config.toml
n_head = 4
n_kv_head = 2
norm = "rmsnorm"
qk_norm = false
parallel_block = false
init = "uniform"
init_out_by_depth = true
optimizer = "adamw"
lr_head = 0.00942
final_lr_fraction = 0.0
MLP neurons of a small language model. Each row is named by its layer, matrix (gate and up: input weights) and neuron, and shows model dimensions 48-143. Each number is 128 + 24 x the weight over its row's rms, rounded and kept within 0 to 255. Numbers have three digits each. A neuron's up and down rows have the sign that makes its largest values positive.
After each neuron's rows, "fires on" lists the tokens most often at its 100 highest values on Wikipedia text that the model never trained on. A number after a token or word is its count.

L2.gate45:130115082085139125110122122129141106125126093121114112117109142184118104142119145182106172184142132109119105092153161123105108126117142129120130147132101093112160114117138109138139155155083079145152131164144144110143154082088154124142143097150123094099151133110138135096142098140142113127
L2.up45:151113107106127112134145142090111144100152108136105113137148147156115123138106111176106160166194125124141127095132158126115142166117136122115160124143170134109128191106145092159105093111131095113124152154134127147132147100137169165115140163147143138103146138153140150165159144160141156125
fires on: "x" 31, "il " 10, "vid" 9, "os" 9, "un" 7

L3.gate162:119106101125166089124121123132139108080135129150096125131115095130127107147130140092158097139155137118124134148059159105147121113147122087128146150095106134108094140117086150122115147129109140114116080113140093098131106136124104125101141094155101099094122151132144091140110147134112135122
L3.up162:137096177112150132148113133135107084120131162183124151094126138123169087107109071158115121111142130126140151119105123154124129100110128125125150153128147061126130102175094156116121126111121134137051154116114141111148076102085138095114120165148135153123141161111133102143166110112109130111
fires on: "6" 20, "8" 16, "4" 13, "7" 13, "3" 9

L8.gate172:128095160158174107108125116130139152135100097129126161129132110124134140133141107078123152141092119142105115133127148122157124112168084127101141161149077148121148121154137145129138100079145096103116092128115112109114110122132113100115160097109140135160137119141150134107172109140162075146
L8.up172:129112101165147150136107101130125081182133136120109138150150123104179139123181119112132131106142124145097143150142130109169174146096077143095165133108155146114129101113139122106143114150116117086124162129131105122137114135154142121126104147080144120139109166115139193167105088089106103124
fires on: "s" 42, "os" 16, "ess" 14, "ies" 9, "ts" 7, "ous" 5

L4.gate65:154143113140092141161103114119131111106058105143139091088108142127121133119129113133166110141087114144138077128163113103126120111184112096139103140138096149115123134155094151134173157131157127123101137130131122123142114143131148102153093107113105110158114117108174106127140091071127111078
L4.up65:138164113149083145137137108131131163140143169142123099125124141128132090110160094143110140109120142125119115104121112140114126147100133115167116154154131130096109161130151119123132135151103144053068119124116117064097153123155143141140162153107150130130134146156151136131155144115135089140
fires on: "in" 49, "or" 22, "ot" 19, "on" 10

L2.gate179:162131121109119139098114107111142151116124097130148121094080140136110146172109127102150139164127207095103129085109157149084126137132072151154101116088169119108147146124166114138157097150097123118154130120129131146145134145126122100097113143137141160120109117128141159151149153077140150159
L2.up179:138163109135130106112159150120148130125134113118141133138153098148139114111156160126188155143131110147111094109134117117107097112116147136117114128138095122129144126111155162121111103125082140099073145153151150113045157115092121102113131116139124148150177107151137087135126103116122143094
fires on: "om" 89, "t" 9

L2.gate57:133121106160109138114155108145122112162157149143147107139157143109131144140136135109141100137125152090154165120117172151128141141153144142130159121124118106122117104112159156118131149166099158153139135151190152145124136145153153092115082176138142138126128154145159124114156180118134132146
L2.up57:122096067111119096113137115090134155147150129133148118119120131153093114108153141110137155126121177124161119106117121135117138129129100107163162125126120102146128130116099137093097111084140125094146150112171138136116154150144124097092123102182117178169132128123124094160157148094152144113
fires on: "t" 100

L2.gate194:152147127143132132126117109139177137127097136107162134146150128106131077094130122139131098115144115172188160089173132136128117109141156098156109147150109111132157134117111129084121156140128096098088080090141126118138126120184150071171155120129113107114103094121149146126152112120163123134
L2.up194:185130137126151133134128124114147149136154165120157159134108138097162121149118133145166158100086164085087096115160112077153116117096123107153082157157118112143134125177136137093174107141121131149107120125145104076114107129124131110137144138105133155137183128104130107129157108171129123155
fires on: "on" 100

L4.gate29:115116120130103125148108156116146160120103170155188128110129100158124112144146132161185156137120089118159134103151135148130115152115171155144131140146121124139108146119170111128063146109141093082102131093119142113122128151123148094148161105128167104099133127129112094121135122120140089111
L4.up29:115093157152151142158133172120121154111121130135131121105131108143157123155121128110137148117156081095160146168114140116157126137119119150141089137121148079137147103094139148157146119137162122142095146138147121168092143115163156085104093072137132106089107134131156093148151078142114100126
fires on: "i" 45, "ec" 18, "h" 14, "- " 9, "n" 7, "u" 5

L4.gate114:139139129099112112094126096145110107112105116137141128110121090138156120155151179145167155128135120149120090114166109130155060166149129144186141134127084122133153129150135092133108137111113153160093147131126105098097121126117136156171119128108084127114114130149130120104158128150151069136
L4.up114:170136117071100126045170126149135139146121101137158092178092129171111156122095083094113119107154124122106100140100141124090119146140126145116174111129146106123143133124115136097131122095127126187136144146100109122128161170106088163132134118142159097130130100131107142158162144151125157167
fires on: "un" 53, "Un" 19, "reg" 11, "[" 7, "its " 4, "\\" 4

L8.gate365:170140081155160124081075097138148139139126130137121133144116144122151105135209117121147133126114138115120100106139169121121165128152106155120108148116120129116155161159165140124137131152099098127142140145149130100145160137141159066108144120131122108136186137149156120115134136139088110137
L8.up365:129180118172120122110140126120134151105159105141146135147098139133128122148146119101124180107156098145092140113108108151122138151115084124112125130103141113120116117131118114150152161134124164116157139099179129137089174154142148130114143129107149147153112135132166147154142142116095090138
fires on: "t" 41, "s" 31, "ant" 11, "ts" 7

L4.gate41:133137121133113151123121106149132135096112151170153111114118138115152169116151160088126099115119121130168096113130132108154091149096091138135073147125136110064131181095147105117169135120138132116112168146133100112121136153150125061156137094100120169162103153125162073115127107123106106103
L4.up41:135166133158124179134117096094156158114152101099110120168134177133158151134074120078174090131146127081162113167140150145094120146132135117136120133136121112109112115157152167144091113086104114116137109109168120149157130170135141115091118111054130122135142149109104085139127143114107113131
fires on: "U" 50, "ou" 17, "ec" 9, "ould " 6, "s" 4, "/ " 4

L4.gate197:128106147089118136149151112116150186087107133175147128143144145151119146160133156160156136087123124127101113166151125130171086146159153109159116119144145128140127091121138133157116141099177113139089135115142151121117114112143112119119136075134135101125133126123140103121121082122149097140
L4.up197:124167148120103142143113168133093144149140085151119167174116136133177133136116095126159135101128123095162115134124108147151135159106113100123080142158089131136168135114134119140116141155144169113107128133076113135114103158148120094098122154114144107119126098145080103133156146129133153158
fires on: "n" 24, "i" 16, "m" 15, "th" 13, "er " 6

L2.gate301:179118105091137119155066143130140137135112144106141093152156081146119123106158112111102095161134121142157167118142119139137115119129086101108129131130133123108068117132112163121120132144114084094139136168149158120074157135134130126143076133105107124130158085147114145061084135147153124142
L2.up301:092128165095120066099168141098123099112115121155120130110135176154136170079148116139145139149140085075116131135099139111164117161118160121139113128130106120108117156108152148130154141123097113136126122123147098124087117127192119133126182110153126104124119141125167089131140135133103148110
fires on: "3" 46, "2" 22, "1" 17, "4" 9

L2.gate344:119099140103136131162123150130105145099068132105101147131128110111148145115112146106097101117155153096135049090124127117134139143099129127101118183126150096149129079169124129126113108085162128118089139147114074124129098148114149116113111136137119100121103108091114098124111100085154097154
L2.up344:134154142105160154135119134135123143116134118094112136102151131143137092123134138115107131123118112087147140125126111171141121068141157113139129148131125156133125098123095095158129152122102112132139121108116168135125130134147109059121036088110122108086095113085144159086107087091129099131
fires on: "S" 100

L3.gate122:112107195097144173133098123139169131076121157122135124114096090166159124098157121141134129123101087144155122128161141169137090116150128122084114127151127128079134087121140121091095160097090096126129117096137105147108112074125067103138136128107096099120134155112122082103128135103113115088
L3.up122:136137118096097126165124137128125136147140098165128115115119132103136141100145125151122102094111163128128089090113135132131090122118154104116116068145122103120067119109122157109181143141119095142120106125148125149121134103113128075103135133066159152121166111104101142069168140124124102101
fires on: "3" 44, "4" 36, "2" 19

L2.gate77:142118123136144154091106085181112141111102146144152081122089214135149134147147105178162114110104128146114146119145121144128117104125166160167145187107146134126173114139142109147114122111111105136186094162112152112155130109096166093105098111097121096075145082136106113151155147210120116128
L2.up77:142139137119135108088147134130090126131174107159117111127068160159098136117120111153125134142148148167101117130122139136131124141138118103155147144113176135083180139132117127149126120129074150141170137174135119163158094123108134116111128134106127116113153117133037109173154150158167143111
fires on: "un" 100

L9.gate227:133090146123109140113135153109152129129126100151098144167068147101125096135115121129123121170113139075138120150065150150101145127140109143109100164109147139096161157122144127140145172112149160114098096110129147146113129096112114166102121117133138093156087089097142115103161141084131133147
L9.up227:158094082096174126129138138138106139114112137136132120100124093105120169147130103102149125143134133113109181130100104131116109077119156143098155072103127121132126102143122171122111129120142167108156110115109133101105125143138144133136120118136080113112152131099124083158106121105158152087
fires on: "A" 53, "I" 22, "t" 10, "er" 5

L8.gate302:156134130175125116100120144143113157143156110163169093124110156144124126119126159098135151122132168104119102098105163169078162116117107143144136191113073126133163146165155161134135144119108102118095097112135126086127146108104116098080117119127108181093164111128115110116134168097106081122
L8.up302:132146123121103101163105182113135148107174108088120159117135133113148141140157137152155129081138085117173116132131141134103138113132146097101089128126142098092116135130140142125137128119120125141126111105132083135122134096152070142142119205102141117120111098170131165138113090108119163127
fires on: "ic" 37, "s" 28, "ar" 8, "t" 5

L4.gate91:095161095138087134130087128154152111063127148128110142130118094135104157115158167092110154114120181117134116183109102148134075120091122124139106153114103159183139180114131094131103147089155134115103109162142102096098111124101140073134120126129119129141111123098147125141154111155117082169
L4.up91:124105150131163144119152097128132175098101081121124164108167133075119140134080176146127116103131129121137140126132136155113104097072161153163116110119150155125113101151116120127134118144109118145126119131111184128161134118135160096126107129187120141092068112126110138117123141162135092118
fires on: "S" 100

L2.gate49:161124083126139142101113135155132133114099145142147110111100096105150071173172176158179109127060114118080157131142146109120120148086136167106118125144091159185147081106136120153131157109141136101140112098149124119123118148160104118159150125137091159128116137147106103092139068120130108138
L2.up49:190113115128082121132083097093119158119118148153127113120114118097174110172105099147124075164087138142116161177164129105149154119113123110088115131156103096150132131127095103162095113111142136125165134153158150152118135159149134156138118137132074125130144101157165130134142174126160110141
fires on: "di" 27, "spec" 19, "oc" 15, "dr" 8, "uc" 7

L3.gate306:123129110136142120083145134129129106125128151115098116131077137132102132126138147125139121089114153134071141131112129146119101145123093108079110089145120175180127113105143132130101145085115171105134080104160123122069136098097100114178123144148089137103156138117139111122171134121142123102
L3.up306:146099073153118129122120125120095130112162140118128155155121129152110143122125150113137163090094116153110177115181126127120139142100097109107139094141132120146103157109156140137093134113092176122127124089132103150109093146081183135120116100153123158126132154174148137113159110127127131111
fires on: "Di" 34, "ri" 34, "di" 31

L2.gate273:123125148142157130140102128107118133132114115179152157114129155140129133100109146176123113115145164125122158103130108155134103116151133093167119122160124170156188126119143100156070128061159116155132120127132125091121115118134159150108116105120108128155083090175136107148158106141143154108
L2.up273:151118100107140066128101102107124115126110106164144149162125143130103139111110124139133083147097158135138123119156141144113107125111131081130122124152084118184152172115155093128114137101146102178118132132149123075109149122053161124132120112129097146160175088139110104135159121098151094138
fires on: "si" 51, "comm" 47

L8.gate138:112114142117145155126148106143100168140119143130159153122095156114150112138109065102126111129106148128136136088070121114120162147066082126146103125108136130100117089124149097117193132170141121149194147153167130119131123120116107139096135154137105151093097129126133156146136132120098158158
L8.up138:144153174154167108095107158130136107120097082135139161165182145095134149150124105132137143115068131124093147124115109106124133134099064149161104171166138116120146070151178122147132118139153127144113130134101142136150094136116153145158133135115113128126168081167152130159139154128138079154
fires on: "as" 25, "ass" 9, "ap" 7, "im" 6, "t" 6

L2.gate48:128122144102199105120106163143127120111156141105148127110091166164118167103131170149155130113142170159145103126150132136153098143131100135146121188125130156142129121108110127115137139097123140111190129117112092083136077116158153134129107153088076115147192117123150147118104100130124136123
L2.up48:122106138136155124102130159107085146082139108124116096160126159185100149118103159112127137136156151116174099170159134171120155120131105136122133151095136147153105151110135134132115087093109150105152150141105105125179124116137148164137134153113088128141182091134136111160143115125123133083
fires on: "od" 46, "un" 45, "ir" 4

L3.gate281:154129122106119103142131135135123104114090138141138093135117097142123117117138104121181118141108140126076118112100176148123124090124152144124128131127112122102094145165079095092114120150105063118150116128113123130073121135109096119157136116123132114105145140129152115079132151153130126158
L3.up281:107120166151135119125137156152140125186154151159118159109125151099132164090158091144121128098110127141147142140110149141131117126109122117133129111112140149127103116150106129139150157085118110129098107126149151135117137134112149116106151102101135142122109143102128117124136162084129113092
fires on: "3" 36, "5" 30, "4" 26, "- " 5

L3.gate75:167182120152132161112108143127187182102156176139139125082118179129125101140137123103137108115118125109142150096121127156120091139128101179143148108088122141146108136153145106124139152109153129089098083121088134117122184111084129122153102115142095136088136118119123149147109144156139119125
L3.up75:144144143098133117079119102139136155133121152152123167140159127119129113126081133149096131138187105069202145123126110111088139133140138124178106152109150113132140130165132140094101111125142127150120151137116163114133120133100154142132115106147133142118120104114117151158113134157160106140
fires on: "Z" 44, "z" 38, "G" 16

L3.gate100:090168120156168078137093122156138136121141136133160123087152136152120133113149154120134105105125099150134139120079110115151054123144111113126156118109136152143137104153146110148154147114142107073091095119086124101081184141104133105094133118125103137153116125133091113117123132149145110160
L3.up100:096149158102109120131089057138102112112098154152092153114146086140130122108124166110130110066156123114174108169123133144129127119156157102140151150106153116139146137131127135163105107105133142109130178138104150140111121150113114128110073117163126138122101123119084136145154134142125126166
fires on: "G" 96, "g" 4